From a checkpoint of a small transformer trained on Wikipedia: no biases in attention or MLP.
MLP neurons of a small language model. Each row is named by its layer, matrix (gate and up: input weights) and neuron, and shows model dimensions 128-383. Each number is 500 + 40 x the weight over its row's rms, rounded and kept within 0 to 999. Numbers have three digits each. A neuron's up and down rows have the sign that makes its largest values positive.
Before each neuron's rows, "fires after" lists the tokens most often just before its 100 highest values on Wikipedia text that the model never trained on.

fires after: " w", " s", " b", "b"
L4.gate199:578456518501474573472517470477444481410534492458531514435465499485432438569528470511523514506424513526473393445510430443528532525560478506488529525517468427490514473495451540469488470559551479505431513548614457461438473526472472483507523495539497523510408507530501463504465456409493467537500450462530473469411550445535486482519606491478497553549472514435455461461526447509483492464463519476463478568489504570489499502538489508513549515516440464541504463526421416452476513486528444519546559494525482552535569446518541529598534580517576522486449521543489478511479515444499517502531503602456511508455487415505566510463468497479496506474470513557476503518470481534479499577516459525449457503509430481554491465471486518509565525471484547462472504545496525563485590462532492
L4.up199:500443482471562517456514468604517472462493516480453506593513489457537532523425594491460446499533451490546508496420554478374446473421502536537500361465525497472484494432516514506503537460513549520437465500493503452533560511504506494594477544519509525494521526495544463517481534452510487485522470493504504535477527461515523517416496472539516505514452533555461607471482426513473450531495495489529518464488448525450518491501519453475527499465507510485420442442500458463517506423424479499526440418424459445533479479499487591545522474536509542500450496545520512545501499445465459483441524496503554517553569487500436491541487559500497492514466482414602467555525492483485520465524460449452550531491436544524510488501548494521441425543445531448474494439497444509457564537460542

fires after: " W", "w", " b", "ep", "ol", " B"
L4.gate265:475454503528480542502398421493508535527513469482513445556523498534495476506527488573476586417507394590508505539472589524456468500458514569465437509477497446435489534510502583449436513512490504444479549450479506495504500514486447478465489509434530546533490521508577465489493489533534491490522437477556550476553479456437473516587549516500491450474488542565494481466500482461514504488517454577500453479502490514526477475515428581520498519499516554486398494507477450507503415516468448486497496554543514414470481502479529433541511523474501459481500444555501598526553415500548469497516457487483509541515477558482424481478446531439547514441501489552527448461567516454486468420510513504518450517475534551538481500445489503424505567494452568555506577524492498519475492516425511
L4.up265:485428472464466458494490457462501519484520500491556486515537535520526475500507473463507506481477425569522451510536507505503485543419522527537491503428458563467467489482471501567485539566478463504496544518474514534474470463479509503464445555494476578575523420567450471474537425480488501536521435506553473433504545502435488525467512548498492468523496490496476479517483540473462468440543479508449510445487531474487511525478446514488484462538465518500440533555515532538533492504486510559473504454442523550518447535514483528527536500488459532452481469543578531511530541435525523512528469513501467506548529475489467482461507502496521484428465540516514515428505515563536462481516519531392503468463490484481519612473500431455474556464501518528415509552467506548541458564513446

fires after: " C", " c", " bec", " inc"
L4.gate59:548427491590582477573457464468523498366526419548497474541476526451478421452527513464522411473507527545500537499512441447484564519541485457448513512440546495510533512610501508557545464485507539500517521457520421540450449549503468508498500490432368459552500468484439495500507521570549473503448478437509513488536441518381482486525486433438571452500488431446457499527542568512495437466506493487549511531486497549518408517544497580450481561557501520522506579553478504511421543499518497508496472524498534533490524441457518486497504524462421442482530528573542482453471492454488490438486556558444504517503514467497523511485478422571443537451526478549533461579486563511530446521469511527530517560498457482506525530515463461506491462466469503444523488437508521553486492501466531
L4.up59:417509550464492469534452504462521417435518446470501518479431489538546484414446442499378452468560482517530564424519530480487554481501479491577510503478532504503398521498570468488527489560568556504538488509532477556459537476475511482505526470481480518533482502495551529556562526568541531467453543466460475443522490454469546510504488526436553472473484538407550530501509551554473491459505502548509515521555448557502539545524503466496520516493450505466494573498436529453541494488527572529562508518444539504503545492478511452459466506445507528466520563508477538409477446504487509456456502467453506456442521518492523457515494556518503568545547459487483471450433555530518495541380476506503442401495503526511583550530465508521610517504471473501526557575440504544582562491466537

fires after: " M", " m", "M", " N", "inn", "f"
L4.gate401:511478437470551496568546508514578472449500459524446518531473502516525518470507530497424508485533574451499496534541457424513452521499481538500486599481418522477493495482478519571542479459479490528491499471489538536542469532505486525509545526489450501491447462530550493475453559489547466456455534527541498489543582492481475462518455501540441549422624518499478481479533511569522492572522518474483493501519516500453553526479481559526454484517468492511462527499491506621514525452442523521480547454545424565484612560544477498495456479432461524520514534416545487558623520544546503536494444549479472559524482417469524502445552402514448513606449502457493484543444538502538419489532541490550423485561571520495488474516494556542513482511514560458553518400459511522504446448507481
L4.up401:444508495546520519501427513541458536478434542533521544564459525449509550523493410513482473492486498461459434477485468535482568464489448425522518478450592456410499548443456538440501531469501479635442500482546539588478487516504449521487525535524453574541413436478560419467549587497506415529485471501401537487555480517536458482588527541499539538495436549490543459525549475476417520479504502479431447564519511511505521524507498494476484501494492424492483518523569503512443541470521488535532479493469464454502559477434516481506504488465499519500468532508538517483542560554579519458484484518533500524432540468483490441508482521513538550544522514509477468552567569411526543498477525467424514495532554580523450523500430490467537513433542495538490534558457497514466460526510539

fires after: "o", " Lou", "ro", "ra", " T"
L6.gate922:461500560453508484504578471502509451478497570470526477603494506396474456506457497483409537546542505505431550504549558456473518518484594525472561482492452477471500514461504570484494530462495491434472479387494563524484526511556515475576505458482438536487499449542500511498484455523500505473534466541486557516531499433485519486436508503488460550501512555507471508453533414544499561498539480462446504474474527509528500530472448426476468393476498505497551527496459439518443521522504457507477621427495497597491574549491564506460496374432440473494456511447482510530509451463495554557472539556541482447509566533500515520502541529530457388480545541514501517470404497472496562530493459479501516557455536516523572482469515519559487475475530482527490469491557481499518463522511523
L6.up922:466560504484493444484462512484483513457445557461561419523564501497463482456586511498507435508535521482382427547491472442578470518492535516484565534472517517551525521497540514454454509438492504478511544489466567527510438550498517544546555479517469539511359488467536480453521445617450571568511555501516538536505470466502542468532490504456492522576500564474579472561497538522496535470466455514547532447453517494491480522544457460488501456400482541468575488455528504509467514384512460476583512503477467547502474503563536592449514544518486525520438441454462511558544443527483530500536498528491547501514507543468454445595490525552502447484464516511483538508492501509500496489474498464484512494495535511457542525536509397543457451542457446525466520563557461443498484485517464

fires after: " K", "e", " S", " k", " D", "amp"
L2.gate523:531466573507488461501552444463551462501467509394535537512438525514487483462441503454532500528485520450545522549417462558486507446502496484489450615521533493474460531511481530438444568459512588485521429495506494494481502593466511441434539552559559538532477512466468505469567479486495474387551490513507465477499496447510484512442509512520536486473461500540546435474454508488573459473500495509546554496563536431499478474478475464491505460523552461480516549552549514512472513465513575524532498566468511439449509426544522560457400573483509517499552515513507521421536483519446480482472510427533463503496512495504487477453574484544496511473506465511544420511492490504490425538524557463457451496470469502517488508551439541519487543412507505504476526527493552569422515428495439
L2.up523:556506574493526557536551469486495464442592498499510486442439529505473531462445529449535504568467585487480438556487490534488554455500495465580483575494478411470365459456476498437493486463526511505521464498485528553517495507490451471466486488527520493596494505495514496496571473523544508436561477490497484538509539469479523494513498524427528512508545483502506469494454487521513456485466474502518567517536456453530495496423569464531564502517544507413510452545496497497567535466460549494482469448484508468437494495527625545473405541495555515471426487523559529456485504465548488503452532524457489488462476523486499467423604527485519474507436505505556501471505447456458454496546535454491437534547520447545482469546482515517515542504526523466486468489462501580477559462474480

fires after: "z", " W", "at", "w", "el", " H"
L4.gate336:534495447443511444491560505491486437546498422512469491477504496517489454498506520481463519493457545508552506474468464442485460497544545518424500504539502517467522432469471463458424508489555518456542493513507478496513527529492516516469524461462489569533543554497447505436499458541468506491477491536550532578459479501503474541522533557461473524481571450504545467514474526506509434552439490583537544428455506546549520476488521575467535532559553446494425505498511459506423502450553491554481506532469517528564470509475544581533432480584462464480472480554573489495502557490546463564499479535504530543524529560454542445541558572518528525453543538586487575519502538503543434497524453480538514564500468478548493487472541500467519509517474429545466508544533562514512556553499519
L4.up336:518580499510511427486463494520535518481449518515552515494546529467553568506450501473512568515539506557526528482495506537487520457540522526443467492534409497508542596577507507500479562524463469495543442519541486482501422502538571558515498524438496507512452413544480487527556497555513528468391476491489533459454501585514526500588430501499482481543481501541521506547479461562501524541514526523532486426506521513469485422446530518522534459528488502450520451620459508456565519440417508502502459536426424492442486524482474462539468518496488490489516453500447467491508496499525613474486470506455571435441477491466502531503508516408582480461505505480474530512507565461397485493453517526463521513505513570525551488497563501541528507506483498513459499442501435518437481433537472

fires after: " M", " S", " Y", " K", "t"
L2.gate784:489513533578548526547439422480545496448492547458481562514497437537593484460533524510475529545500504517463531551432530430553533474522466461491465591501492462456509502582492547422508491560491520532512532491523423516508567462444465426492469459478491473484473515507490454601544485497528541462582635475540491495436529430530482464491521520511461520525505480438476464486493474483535456559526390480501512552474554459471507497488441455488458435508436518446463517457465492535468485541551438448495498498549435473484451398559525487509510542464507486436499547475533469452514567499488486570513515398476480497472492537495496473531446451486529511501457515546569452467508508498469487478558472546562473458476499514539489448499503442559491438496472508465480500485572479529490456522540525
L2.up784:515591497439516512499483442425530433428470524487414540516533466554520505499518473464545533569492486546511539559483489427543511485455446489511509523461486484487504494558513496457483465517520441536529506521581428554543531434438510446464521450484499459493424500422490454527549528437559450487566587475496523454499495447504495477451526543493496520511541494460495467512488511585544464507532460519501547551491511502523522487507446446571471483535465473432494439492449549533492510545538544411507466500535485483431493483574523444493515436486532480491430541477535510453562564382469545543471522473477510447435445526502464514495490404519564476512519507518503476408503497500507463456542498473560462518447447508505527477552525450495480452474495422392522524453531495524451453512499476

fires after: "el", "ell", " p", " Am", "p", "w"
L6.gate834:474502557489488451551452468516406528539509512510524480518426489503530482470471520457450480485507495550529493474441513527539486450474477478497476472497477516478465599549498490536484488481519477531519503466423464546517463477421534465487531538484421514482443493545579502530496530505499427503463532513481517458487447443472476460514502551585498510518506552490476535432484459501515593534575513484467467516468559480454448532468458476545523504481458477592520525524425500547569498524435548512532516590522442521492440537559498453487498508531535535520437514472502418504447504446482519516579457524554518471513402531478532496550561451527502506462508476511520531477458474554417459494487506530438523534490532496573519435411579513524490566489462508469485505552478490506513454453452485
L6.up834:434503523468519480476465524553512464522552598449498513490529493577509464505406577444449553491462445460527515489440539599463543418507461528442525496541514587499474498585523408490472466537467473523455464511526490492479464520529462492483547553478469483560484591587502428465421503500554496480536464510514515545462466513479531473582421463533508478573528485588440549465457472496563536493452503556543584534443468502513478495527523553549505536494560472499431515510544532519509557557516546502437506524525504451492480502486463526490577508476563539469497517559474588466464476539515431504508510454465563500480558494441509428522483461452474519466504526517485471500507500468497459510495480449480533516488552503412473515525458498532508525521470501489459485514483509529490493443479536

fires after: ".\n\n", " (", "–", " the", "ot"
L5.gate443:540466480405449477494468522496539494509443437469440556505493501525473480486448530472484478501545575497484471532425501457577541485574543484521494538484542550467524395471482529475392487558489500590455580515474423497436469449522491490460443521455476529555462465480509524451469523496442489487538438571515514471545489575536555452474511509418495482438511462519434542553516554483456515478542507513513499493501512547465516499513574491491507474486449427456558469495532545467451518603506411451530528585524496579493516452448526467473535487508552466508512520494492549445517428451479522507538559446534483468500518493480521445469438462427467520528501555497480513548469523431512508526454508456485486449450510546532527531489503559553497537512526453504438454516477478458472568449386478
L5.up443:533493451454439537522503501528522493496427480432472570491476485552505503522552511534535477503533533516560487515478470512559434491500531499420519502497574544435471489507456458388483533573473540537474545543521457537423500526490526449444505511425410496569475447502535460437507506524440467454477400405509442504459576547584488475587498526525475534422536513524470602525549475465487500468520551501560418556479580533513542441504543533483482493524447474482546473473480435487457524496436438468543498481534491551577477507437533457454500463509499467461523546506533520463562496479535515502491460468555462507545538483497527499466445464428487459535492545535521456511440511464557516538446500547508456535498485514515480521527486495517509477489538458472478395488540510456461507491491509

fires after: " D", " d", "uk", " m", " L", " Pr"
L4.gate432:431517467464572554498554512482470500504506478549489551530473514480491619490444448427546410451553466484489454454549513542544527494489443469520496514465462446475502490485533512571517555494510467473461486455493512532521461499568490519469536440488564444497538473558435566455499536524483472489521526526555460515448494514552492480543576468485520488495532521506498389541552515474524465475443477514530519511522559455490476461503491522487447484480477517486456489471488540520522477571507496493531461523473469452503492511364464435481552469536514575581517498496482574478520555469471480509422540441545523416522489520504500481477464484499579467428477463540509506452472479496450429406531404526536538551496497489534509446503519460445510482549407533523583526444438544461529471449441539
L4.up432:503461463498456462503452496601493527573459504442559536486499485464443528549483522501566454537445507523426470486576488507475526520488512456574521458522429526472509489456436486410440517459475538519502551504504531525468521460544527506464474524484513456484473490471416498524468521530540476460433544543523473438527473449522434534489546490481505437540475493521459456499551496396490442506456477541426579454501506463349541501528530486486545500373452470506483501510514469533408451510503462481449513464520540465503525500484524520481549521415452439474542512444476468421524475469529502442514470533529539455519502482498514501472463475445468422504512465436537439545528522452449538506477514428433486565519517517556493494542448505505539516530474503484459458548524469499476454507526583

fires after: "s", " s", " comp", "z", "os", "yl"
L4.gate648:490492555507513533568460524535504491445460534495522518519459465503590484471463512542440472475509458533537443443506510588401487480507500540511527472533555451477558445491454501518475565468475517447483409577488536468443507487550522488488538488490455508497501469536507503468528482545503525561498431537488490472487465486504517472446435527458443548474518468462477513521521541530571560560544464519475465441477453531461562539452532525440434516499500539501485565535555454579453600502464527458479458494505461451448493441455471600441505439484596552453543488485488500529507485492460511506528600481437447428542494459519521496502591450471486525409569515486509449525465495465477497524549503465566515544519520508483541481548479388476487570524431460455510498559468516460501555506486548
L4.up648:496525515544503494451515536506431492495541491515547505496504509524448485520509453499503527454502566541440548518542437559424508528371491476553511485506456534436518513495598514480481538539549563485436458461538497521502613449491438475558614363469500463536516567470523535488441547504473494447546457491517404446507438499566473491522516518525533502419481462482450598495498556448541448520480484542509566507452504557557459474507519491561574502537512537437491471485549511481631499527503552504500463444443463507476451471458495534546546530480539445509548521468425464514522482482501451519542507536467542543524458484495518578561514443508556484499445501487582498505465468489421520526507462505446538554499490535562541526445501556510500507472524519483568456561548482568478485488507446

fires after: " L", " p", " P", "hy", " Gr", "el"
L4.gate139:471485548497496497556492468453446528499581395455456469552428444464490537482530476509538496481459502468457563494487553489459471424546510518512560542562477508445532550500531497538580520521498479534518453541538499496497530470494463419526463492504449529556559436490488479491439520503448517519461496507526578450584544557468514445592510496558515485503469579523462509583508450506472483513592473517489514523472499489514493452485514550520493537488525514551546510473453527496519452521535500574569490479564464567535462491502510547541547537535522440511515543459502491508560427501382427578510562518535524558566488508480487475531470445529475605426537504487531514511490531493534531511480444491549552472505505520455485448534495495511516486559431498528479538464493505525528571559451476
L4.up139:493496538550485525602500481401441500505566417493449546485490465540530535519488509503502533448527512462500508534508544508447520461525519568473442477494484516450500491487423584493509522483498484468524482515503554484529501424510450435498461485429469513519487450582505495425499442501492502506533431482507538498550476546435483508527438407498523493538480519524428525491524461504482493502477532462551504352583499489462469474494436541553512539471499464486511518563452551490526510539515483551505530514440468525439465456472439519530496485503437472478483482476525526483601453489476537609551444562474582501435495486471549422448450517547482559457522564529550515557522453444512498516556441432484501462460564515454534511516482486578490513594502507503547478494515508545484508552462579

fires after: " B", " b", "b", " pro"
L5.gate675:559511509469452495477457466577498439503558522561490465469481481530406490489518491491451475518581516557464522530587488512510558517430518515467478511555452524483419524452505431493523512427558503586488466501442557489463504478437492520447445508509467519510494568470525511511511505503452543481555534529547523494566452492536550447530554504512523505473569563511422465551524457507474523487490595558504560491460477527539512507450527504511490536481588437493539465564534398520558521447498474518500516443495452520523454498476480458511558500519454512441458528512563581509503447454480485490514494473563569531511491515525478483498479416431529509492490495469535451575573526521459478536515463530482501540489537443443593533488514394553474494511539481498420554464466457438531543525489504
L5.up675:561619583560431424574486508419498490481477461514541527510432472517500453473579514468444490493474553505505517509454471543510551535446472448446516512524483476404485464494551485508465568520514514511558443519540532493537510496518513566508545521450486509532508450446490572475543482473506475446566471450481495516537524464457572444507512431493507503457480570484410483497492470461522493544509555544511500504515466518455541453453491539505513501534531487490500492532461476518461462478462419489461489464464453481429441498639507481532433488484403478483458566534521513449580553463464484466508501501556512539585497498492481481576446461495629500567526473520558450568473539485530412476492520552435581576531521427493564509557514491476466528441435507514451507499454534552469516518502516

fires after: " M", " New", " m", "u"
L2.gate943:488463522571526479526527565497490539472492443483470480479467484482553518499576476444440520518502500516565419520565540540569567524540496434509512590391493495490491587522423476573452462506514481563483512521415457454552495506526443526552507495545527461487491569527459488546454454488463439535554482466428555513526552514492483515472440535533465493518612451580547488557478474498446506523426529449490531525553511524502457448420503519528449528517466481513514543528532424485438618508582563476548574516560519465485525559498559540470488543500473543489416516426624531477505514578528556553521510499459538542451484423483466482497499506532472489479490523477509484539405550474595512548454519508487500482438528401508509488521533530451433499484470473485510526515510449492486543434491474
L2.up943:528441485486483521476542505448494464482501526514536543464438474425519521527489501493468519530448492522511464546503439443559504500517475508518532537484516467480519581426434438523466355483507499532558483476533503474609473507489533463510511453486568509523516508513469556524508571590463502549482515453515484451550532495510496522534498499529464522564615536506533490464529485492522540492454549522493553435535514455529427514509469473562518537486538538541501525569529452487451537513537476509472597541439564479486569518470517491510503608523452513479519503447564469492514497512485490513523472508472523516519501448484432500549538482524495465492512520509533555580504540471590562576513446541556481412497529548490510518479446518491458429458487518517577479466528487518523573468468504

fires after: " B", " b", "b", " le", "B", "-b"
L5.gate112:505515594492494455453559480515493530560471559585534500515509476505469476465524487531491541476516517518507524593534580482474592494452503498536488565497475487464533504492535510487450479460441432478496477546506611502530455416546507451430506599523497489437468502490503487523508502506507466474460494527604531497552508511482494534464514529508492470505577549433445480555474442486461473425429490514501476452495549521533552533465519498470485559531468494516541491506500492469495558531511425528442457359492484509516510500472489520502530496501416440389530499502486570551509483503458478462442533544496513489578504528500414450512471455450574521504474548463545465563530537492530526516485503619462559498512467531529509546437470463529515480451477566523433571490479524521511484553481512
L5.up112:570553557551483430513467549499525484508535582520483483474561476522436441471562459488487482490613511543460499500545522535494501521488548457468501520417478552443505549518539448456524462561509537569484487544519508475492556496533456498449533441481523552480534432543520502573512502514437547412498571488503449565482548446560545518471518442427488464566533555388510442498549492564472524496560508519469519468439495479501564488521529449524558517503514529434526524523551469491502485469506479547561526443494482518506469480433551460516460465487416542463485496535478516494613424475511448478446497491472503512547472517535489488524485529488611462520461561458458593521531562549495476514513553541481548468436438517493505493456517513509493523511444519462442449467550538625500508515424477

fires after: " W", " E", "w", "b", "W"
L5.gate547:506551478443475456495474482464472514460557510501435561497505484492434456494524555509578476545479518533505548536550512502540519445469522542479512498560455505466478477444555454438426525586524550483445510470473527493540550422478455521524559487508536504539400429488438522475510496518469487543482483462494548554501439526467439463592537467468446607474506584544514508552506495528493498447492447579486510453531544538501471426449470510468461503578479528472534472485622468522487480473521499535456512523510463545548436550536530404497525500534510420479523523485501470446553511536432472441505526481398559453546541508523479515539523524552518477520544545581551512485527466483442535480508529524527525520469497453549463496518568501508511534534413435480464514502530541499516484510534537
L5.up547:528528521453445490452505473429475497478536529526533527501487507478443495521496546468518552572450535533517432546514492517539565483467552528444429472445505563396476512560512518460528528503526442467354495521507546525533505546495533523493535520478495473565543498504432485446449451554478526526454477519454524486489508521500510539485499532468468544468498489516457525539463556519455490585503408495475563514552436478499425470453426488519438516544530503419474527441505426477502497492513501526498469515475421464484455522544560453423603556492445506497444499532501511483515482528453480483464580450512578507500437456513496434522514565506445575529492451474534555496482500532468506506456518521512594493480511497554515510500506485520482492460511452555455510452491526490497404455517542

fires after: " \"", " (", "–", "-", "===", " al"
L4.gate236:539516464486444504476502475545418409495499477524454423543475503579524508499466523458461495528508578465523559530490425521585559493444505510490484502487502537492497512488521497620522456580501531508570499502497457486544550570532453510432416450449448584534455497453455553471568500469491456504499478522566450512557487539475521506559428452443436456517462478484470420479506521487474464447502419485483535530476490452501535546489448473501462470509427464516513527551539567493498529554423495457537536458546489528487531558466545478387503495510518469511498501482456538513522548531546512479556470502446467449535572449517443476452494492527498478435480590492539507473463525501480507500447524498541492427451463450491474522494510503588508526513492497433554546543559495484457477466499521
L4.up236:459447535525418487484531523463495515476467531503515542558461453546479482444459479532535530591512525534519498462525518469562500561568491422518477527493561512495443509506532564552515497492448554451479543495544513504514440526586556516581543458507448545440547476477482522485550472439448476535464471466475518483568572504582594522540414467443465529426514526463481489564503483538551463568535517459536509460433494515479547543536437423444410459490482522520514470519540489497500491530483467473506496545471503510552502459545459445459420523491497464457484524445449508526494436514475507394497477494530488472594484490507484542498470543490513435418501585472553471524537455507483527509510487560568464535480530535570553529479528433499444474493469532469576537519527572511463462440572539

fires after: " |", "-", " of", "′", " and", " by"
L10.gate101:484515529497526545489499523553527532571584482475508517424554442489551469487501578442471468512467565529467468516581451458530565555491520472540580536498466511492538467545429471535526491549499522543519478489544565481514438482504466553524496540475591535529450558502511557495484484541503495469530548522521488448552489478512458534461469524490448548529467499458493508486506503502501459556507496532481546531538456473479512476505532515437446531560510511451494479542467452521567479428571476500466588491517495512512597518534563565577484486484533455474496489494553552493486463412498516534532468515505490446560467514458436520484490498450501459495539556543502405437513441461485428548522540536484499471492487521494604528574485491563489404514502437512539477454547490433482482567421394
L10.up101:458528494486542499507551527525534438469431496500513455359506499544489462504486561423553488484435572513484524571511510456523509462483557510477478482506484499541544616484487469499504468492525502480499479523480490526431448459564495547480497534522498481504464517549528470480497456563521489452492503458511530510473471352530473464536444559460466517645482494464431510597559519538524464515488486458525527480500537521482576461443490532612537491427483479486461511503485504475455477457499446478488472519563476487537484461499486583486438507512487508439463474454488446478480528506478555533554504568545385521475406480507507470415446449448488522487496532510532503462530480524514446517557482504530502504502561513506478469538496467452421453476533505562541464491397470476527435471456419

fires after: " L", " d", " cl", " D", " M", "L"
L4.gate822:487500497498476532494516492469412496561484511527492618495546429489502508484492505448494517502522520545526482502464528515534477498530392510511502612485508532434509543463542544506476458547455491487491517526535520476502542533469525390512532520488515557552502483534513525523414495480514389450534492475483582481472480492532426488521555556449518430477520509529489567554514490515491591435499505508479497562516567524526493396540532467496478401539511557458456501545518437487549518443481474504562475515545475519567558509508516470478584416538429451486490436490596486447544525463467546474418481513530492520470443525470493488495535535485510484487460496520505509576508533518541426430531503509580529444578466482536530450515524501560537450546481445412554500453494446486505504476513449
L4.up822:498446413542491541505507518475524501445524516486536452494487539443507458514505515542513503398431488536461425587543532581493506506499505447539474532515459522484488516505516505491461459459528391449440452539484466557426541480498520477443519460455528460541540525507533510418553512544561543513467530593500473518537529468525487519493402486525464599545517485560483569509496550494400505512511476478489396496472501499443501489522510515548493506493480477534433542525482512524504497513504600488452418579472559528509495479480540487523469550427477496488477510569400548476561575476506557558530487491494474438483594429529508569571500539451479490473476420493487479483532515532489510518428531507407508437544476505435461451498550498569491472496534544546459516490501475583490457473516514

fires after: " B", " R", "ra", "B", " sp", " O"
L2.gate789:510479560478466493480502495521520497504523485520486526460518487503486496437476460417460422474588452568553442493532495485502512552479510502486497475493464505519453542443523503518486597506480419491566482519448533526447532513506515511512450513465472571540466445444560493478481513436425552468496529487481554487441561537486569554491552503536521461543535547469529586516561546478504504468519456510516453431509514580537480519419496405521401595534486511495499466519502513515524520425499525508500469466466537491499538519478540519517410526474456486569480437527516553484505453506446441498558478466531520535573538495474527493530574447487519469523573606492499482483545496452489473541489533541478555551496577516457514525532513434511517514446539458604542505515517564519500515573452528
L2.up789:575457596449481470463480482527540481524541507500480463515481573563515457522471440450524417452543471517485420497572517512490484496480523485490563517550427543582534455487507484475470531514443447445549511485521498491486514512472519518479500506562511605465460484492491484454596459459469494484521439457418536521501523459489414549498518483490545508448487522514572558526547525506516505502514455538493520488478469509519492526451461446505467565474528491413510471507502505505563525480562499540497429510441537507494492459500551512509418492509468468511512558541559608456503438546519454463663514465491517479499588462485534494501547520464570511542496554475505548461528505458481470505379530505503549518489545478449516528497500364529546440482533367516515477488488482528503568538547534

fires after: " C", "ra", " T", " ind", " c", "o"
L5.gate351:556520511484423547492570584441521443463449483434566527579438482546477549525550458502504515558494552553450487517492420468474547523560459575435529582476467527543532500478489549539537563545485531538478486483499547493512470515516441530483503498464534515511482447467475470396478445492521550430540518545513547521483549497545440582425524518495455475533451486481469499476426515562472510482512445510493557518496470567543445477508479521510506506442420528525534510507508617475501429568473466417479512459475490515477547545424494525524526481545453459486545490511478551512482450499509528564536497457500474546572516535476487481446491486501541452474520498454565520499447503465468535445499477509531428509531527472486562469543486501565502520433519502577473482516442524520530568554481493
L5.up351:448477439471476556592480488503552493535400469490487537466515410554457457534451503527502524496545545547453507492423503507478553518456522502486581491514514529507485481500505507430517508431542463525423513472491504515494464470511529509554531431505404480473510488454443452542563542496491516538557528558488470474542492482446545498538561441487533491451492517531512527509418533599574560483522467514464440526498603501442466514470553495532521524514548478551515440454526536450449465469455507525488538539486480502502580429509480538508518532432502491468521495470554460470511501522463447450481576513519468415542507513556514503491535489470469542474447498491496490489495496472396480457518561475455544485562496471529504559468530533481472436532502503405526507473550507523442473412529494

fires after: " p", "m", " b", "v", "b", " B"
L4.gate700:562577522567499482434494518497469502451518528532503491545490448487486450560519522468494523517482509505556445449432521462527497517446428529467540561445549555471550494510559477579539473514508511540501532483513502492522517525480413526521452491501498542510513497457550418559571552481544539497499518456469460544452545458415463511514529454555538376509514530501485492520513512509480442425498429549546494570501523534427556494532616440541495550507511572526476472511541475447462507512505536487511460484521508486517558467428483451505470544464500529425469418495498518512513515535473477512448443556508443490468510520496504524491505496458417502466399483533424537526498482461484502512539575501561510514569496498467526529402472464476600494608511516515535517459543474496505549443463469
L4.up700:493517502480558478471433478498462438500587444479505493468486496493477428465537521503572474526517493462523471515464567415537560538468513492517437444525508467453490462544507540465518485424546564517543481633500544418513536517472445494497436448438548520508426510499454455568561508585544482514544515523479479428478545467489470465486423570523482455574459487582462522526505505539567473476503455517463530387495525498616415467481470511516454445489485542530443471439536448519506535493415534500443497468477499449500448523455492578529459477550547483518563510526511522504495539487562497466462515492492434576547584530504467561517526432458470631558463522504500549499498554505463490473453523442499484526488511515540527446461415507498504550555507455557472486497520487506472553505505452

fires after: " V", " P", "i", " I", " p", " v"
L5.gate612:496490514412545502499460438476489483444455558503597495493564471485470486488523517495498569500490516580491461510455398512435420487532486458473492587523480551522587534541533500491522516525505491538522530511457508441476491529501452459503485466478494522441498441487455493554557550535519498531531525501490495529653443490517469481480541431540492535542562537555458490564547482528434499541545512513565416507546493489504492461553444444510535558498504542480455547489501520546559472466514403463481525483539449447494415516506443462544518522465468556524527529447492474574536419509501488459453536498472573491466518514492487527534457404483510480513474501535527485509479415501513582459503468465585519427505540525525450489521483536488483486589531504527498430502555523507535448508485608
L5.up612:463481527549594521494484543394466473450445452532548444491454500476439465467535506504484540547479552530455528526515472526504477524526519460479503461525479483462554481600517443519534476425468471498499471505476512546567526483503505521480495510465457523484421453439417466500512496582437517498521415463528449492531506539543548463505542425489507485554377525547450521525499405527505475534566517429491456466558552466537506492489447483506502525451548544466527580460450502475537526480517504477578546499514430470482506468578471479530476477487435553486502546470495428488510513456476458420536520533426499469433543514492513587477443487548440487504516453481479541557517489505488510540480501416507435462563530552500463489526567528531490457482572447527514487530479476492593514470543485

fires after: " S", " Y", "h", " P", " a", " h"
L2.gate650:506492520523575404528463438506565555393505529534506511546497533564513498464500539500546600538536518406502459450481486484539465506527523442484491462465463503543467510460554520467518471454508501454491522514564510499495472528531452483419489447509496440523500533448492584508539479461511477503525502476506556539510527475545485473474514491488438558466554509519499495509475475496513584573540444486553545535464472526507523457503548472482482426486459503406476493514561558542476589512456494577458475453491532400397460557473472478491482492521472502461484494479510526518401526506436571482559482452483498559503479483498481461550513461593495547512452583536553486572477517609478469499544428459489489442520431545547508499536515451553489497575418571460493486475509477558446455439511444
L2.up650:496515502522530482466508527502489504465532518508509505534525493535472477557460509399517447476524438528525467487491487523582494482457439505464482456469501508486472467502514510460493484553510481453570535485499504552539463505463466475495520566511498506470558478495519495522524481434464483491503469514463510568501535471469529539512539492472434459439545596428556537545379474509483502523577527509462505476500529521566547427431563531527508457459529525462527481468542509493506495514530530547503554524513516502475417457531518458511531467424502613490408502481489516495503543401547506579491416554551498461446518472475474457504568500555451551503495484581464509493521514506518465587504542570464472460495502434508576479517503478583560476525562492500494515483426510468479405402546487